Weights of a small GPT-style language model, trained from scratch on English Wikipedia.
Size: 16 layers, 2 heads of 64, MLP 512 GELU, vocabulary 3233, 4.49M parameters.
Training: a variant of Muon for these matrices, 7490 steps.
MLP neurons of a small language model. Each row is named by its layer, matrix (up: input weights) and neuron, and shows model dimensions 0-159. Each number is 500 + 25 x the weight over its row's rms, rounded and kept within 0 to 999. Numbers have three digits each.
A block is one neuron, or neurons of one layer that tend to fire together. After each block is what it responds to, as a language model described it from the Wikipedia text at the highest values.

L13.up99:502495506519497526502528531542530493477487469514493552447523502510429500436495530490479470541564491482535513480536547492498488539499504482479518509544513515523522489530485474510511487504480510536515483519473494483457531487509475511503527480546459506512502515503482483505516497471510456505469522488488502506492477515481459489518488521520503474511468533514465523442517482510525526493498502514496461503562526482518457516555481513488504518509505492481456487469507446513522518464502505
L13.up339:528513508489498468537466499475515493522517526512470522492510509498436453468460479494521502520504455472498482518523436505550527483483544484488478514511544486533497478488517508492539469481493514523461509525494529468521492514462515510507527472512505514487511502469498500491506511483537529473464512477514525505495473529490463475496475468547538464553554491487516519459501520508514483528456539520528477533536494489476519489539563462519515536511488496505474471492463503505517507503512486
Description: Interior positions of numbers, such as the third digit of years (20|2|3), the colon in durations (4:05), and score dashes; occasionally commas or subword pieces.

L7.up42:511508493493519510473486520503477513534529540479519523527517535467511443528503487515489521477520506522500466538507550514508511499546498511484490531503523526521505509526507522480461495451507528430428497467464521457487498518530503489481484494505452512537502475471531491503512481468494455466505475510506465519464487536475508487488534424526516443500475485506539479514489505486480487515493486504474482503543453507490471489499539478521501508465546509514504523487515480471531505488499502
L7.up56:494507478509430476499487517506516527502532564506495528516501484544483461517473522453506488481473510512487497464518495506504491439494481505457505525487491538522472473524451513506498481535506493494510481477490520499530483486499476500500514470489477471521521520483511428497526458501526483510501502456480522529462484507534505464512507478497550496521495492508537509506525558514534474499523498483471508529483486525510484489475539511487530596503491498494501469485509561497496485461501527
L7.up95:520483514505469454516526487518465480502522526495470489520466458501507480447538518512508515484486501503539524476497457520513512518497480499487536519476485535506516493536484464469475469489525532537457476499535487489504534481490513482524497472539467576555489521546469487483504490483520503480500509465496543497488507542475528533460483459493515514498470493509517547505484508510487499478471511475489485490537504519522439497440533484537485491503478526513534505475504494502492454480512457
L7.up136:538521499442465502524501521461521509505515476480469494504441536474503540521475500513467515552482494522499494512494528441514479484500478505473523502460480552517531482472488489497497483498469525490460528536499528524522502495506472500497513532538455510516523524496508463513505461471479458488467517452514533466540527471519511466487512514485508530507513508522524495467498504525475443470460491543478529496511511497515460525518495499488489492523500508469511480533501499542470495543491555
L7.up172:556510500472483471529438526521478509473452499499500504483563522497495528494467495450529465496504542549519523467512484515531502491483468480525528445502465498487488514498490527496529499459484499522516481519519519514549510504501481496502531501493464520481507515440512472467474527524468533438466479525451470532479514477511489509478475512483546494489438493471515528517491507503492525473495555521534523511509497504522533510469515505507482483519502521534490464501498495519501502496513478
L7.up353:491534510474486521536526447504508478522506539479506493459496489516479510516480514466451454496532510544547536491510513504511497519491500492497536467472481554509504522516483476493522458499488574478458455525494490470520471537506493489519486482486441524533533490499456468496480480501496491524479504487495503551476494466517481553489545484482507489523507498472500499500490527519516544473473509492540505535518499512515496462459443537518512491476479494506523463492497481540496492504524529
L7.up358:502490476505516474484516508481471541491481482536499535529471444516538435476539497514511475496489458521477478495548516557554511534509529506516523509505489500509511509524491530505484505492472486515518458554434469487515537531533458539487513502512498539516493500504507533511460479491441475474520453506468504490487508499494526470491467469499493562522484487549473472506487486459491503510510498499473504525526488494532465493503505484501548509492520510480505504501529477469474503470482511
L7.up447:507500544500513463551499513500506494517520477534516484500484503479537497513511507508512504513501459465485483509514513511527484528488501496486503529491465507500468511436483494514465505527494493502483478516503483492556497508497530507517505529551447496484505521533494488530501496451523520475450500541470496504519509520518464515425480487499529462542492539460480494507506524505491521548512506506473430505516526462554505445490512528534498505469501494486466536457537501504466524457473510
Description: Fires on articles, mostly "an" (also "a", "the"), plus "an" as the start of a word like animals, anthropologists, Animation.

L13.up154:499519491478536486517494503479511507490480497515459526493513469514505503512467471530535491512489512549537496453509511519499542512448508513499556498505526471507449557463518491494514486487518526482476505484507490463540478516541498493511514462497463515473502538476515467504540474523486508454499495520478489546509473523474498453522477463510490498540494503542484470464481520526510469494506521510500499502518498510506489490475532507525492471547461552501440490480541473490524545528443523
L13.up157:513485499526475532558523509495539505472477514536482490487494501535484520473519477516477487525483469492522490505552468516538435544519507532482514511501498522521517508497527514487525491450458506547531500461497486470517513517469493498526499508481535537506524481488515509476532499507523475507491456504485490543501547505486526498512476451505502455482500480496505490473448506500528526497513478515455525437563500479518513492444500526505510474501508474475490521442500532474495478458506483
Description: The token an after prepositions or verbs (with an estimated, into an isolated), including word-start an- (anthropomorphic), and middle digits in years, tables and IDs.

L7.up47:468512452529489520494535501468501514512475548484470496530516476483498518519501478493484479519485503482475460512469506520508539494525477500500558480475533515496518514493497517498470482491525483460510492487491495489472523509491519526520444477502524516477498567486499469530554482492460505535484496501457435513503504507477464497524480465505538490552491504497490518517489475508490501497500521513457526498516572495491460483548487525508517506475521471489441494466476566482487481512520542
L7.up158:478461513478492505490515493516462529546436488489490520508513543491488516523503506490511500502540528511495539525519488475505513523509486483514493503491527500502517477453475523512507512451487511494494472528522463503517480488480482509530498521497527503523536524487442536468545481513512488512508494439490490451516488542506527482469503486478504454467499480493566516506529509473508474506515504540514536466495490517492512457458506464522496403506469533519509470526524502497514538460499488
L7.up254:534549495516524491496491549527485531484528447505465489491509483473485511530502458558547493500471486492477514516509491479471515474486502508510474519518496501470504520528492506482473477551471491493497497485473512477537524513486561457518494516505509492504488515517467539481507481490486516510441505497511500514504524485468493468502486472469516402554512522526510481486496483485495440521461523501506470512544488523483487506476529534506467478508515545480500524530489495484519516470554495
L7.up261:497519509491488506526490533459493442509493519511451513488504521488484512502494455497502521523449503511520477499508504556485540537517512484519478523529562475506512514483470499510454511490504510513498496547479528507483526526484536472504538498514531481442501494502455523471528529512479507477516526486497468501505491541469500485552514502513575499516485506484529505448486485495506508501463497491484493487515500560477557492528484506502521501553474499493545471508456496462471474519520461
L7.up285:444515495511518493571518486479505539505488485524509479487474488512478469501483468487496470516528566535509495465473465502473522489540548499551480499504505538555458495492471507464514509522493527510478515474489456488500491533481476520492484503533518556458500490463494549487480559509520464555464496496485522515497530485461512490503462473507489530526500503468490497480497506504539529517480486524526495491494525490507520500514518513492479478489480539540472523516504499489520457448496504
L7.up349:486452498438560506450461494469476491529472485485515496489494505510498535523559500493489453472521525532498516486519522510521519532488516471493503503537468516528505525510498486503491507524544540480518540527494503498506476482495502484473503419523503512529495480451472483536531467513523496509489469465522521460504501532504507457545499466486494488496514480503493529450475470506515527565529503526494491544492483509496504448476511510484522518520467499520504464506491521523498524480523526
L7.up407:477513531534496543495505497535477503518460528490505527486517577484493543478537478515464485500511474493476556497496521531488532527491515495527530505472476536454446491526501516490510485472486498486504513501488539500509510507482520539507497522531516452513493479498507494464520500508517530473462515493470479552550503517468474508542496486527508479509506469529550468496473536500531504504478492491564514502489469501472539443485518472486448506479483490482520504501460496490521482513525534
L7.up414:459477495546522480469501493496562492476498535519516478506480545487472520520492515490521505466486504516504499466495459479454535518527502461502503488474511525514559504509509454474518494527492488509505520520527530489510520530465529514475514505546494500517495505498498475502515460524478504501490515495459506523489536544502500529567488495482509530542511471456517490452479493516541492497504463461520484512555501502488515483476520542502509496512545446508542489553513481462449496467499501
Description: Mainly the -ov ending of Slavic surnames in lists (Pishchalnikov, Ismailov, Anichkov), plus commas ending introductory phrases such as "In 2010," or "After the war,".

L2.up165:516506526497476523555458519458482490470521479480519521503518486490553519491527514504461516452511532502513489508492497499519512461458494483470536560516519568509492444498507506522484497511518505478485491492503506485510512491547460498499507488487480496511515501527475535489517496484543565498507534460485499499515482505472504524474516473458519462527473493538500527495492475489505515465482538458515454539460538520485507471533506493504483490554467478494454499526507480496539467513520527
L2.up193:519447505480505466486485510496495456502537492433532498472562487502508468504511478538492512534479488485496525536486492493554457465501510539495500519502501491485441502506478516516497509516514498526482473512467450514560484520540472500479516539548524498533519533502487506463531476529517493497534479480472494518529499474473494473468485524471565488495502488503508523491500551472486546476506532513496496515468523505471468490476519485527473513493502486503535503483534506481472464486478461
L2.up424:506503502474509498516486484476501491520468500506515489503519504518477519447510458466477501505522502520517514445507520459495512501492483475512554495500488543480499475506487508530501553545478511540512514483416529476543513496499492529511488464490517500519550450510461497460505493508534487475531505505517481503478505491495470501509455491517441476478471488464478513489510521479505537508486505485533465584524516511496476508519490538505439505516480493478541550514477506529488515485531503
L2.up448:520458478499512446500503501515511532494484491466527501471458500491524538540480544497472511469463504518502457495494503520467485472490488486554544522489482505474491497521509483497564492519453512492516519535487492501495504501527504490511511502570491461514491494482524555472498462508538503492489481502519501480509545521524500499485516475452529503530509483554510502500467531519542490486478559502542464477476503466499522499482508491499495500468469509526472445451487468498492457521538508
Description: Fires on "the"/"The", mostly paragraph-initial after headings or line breaks in Wikipedia sections (The band, The show), also after prepositions (on the, during the).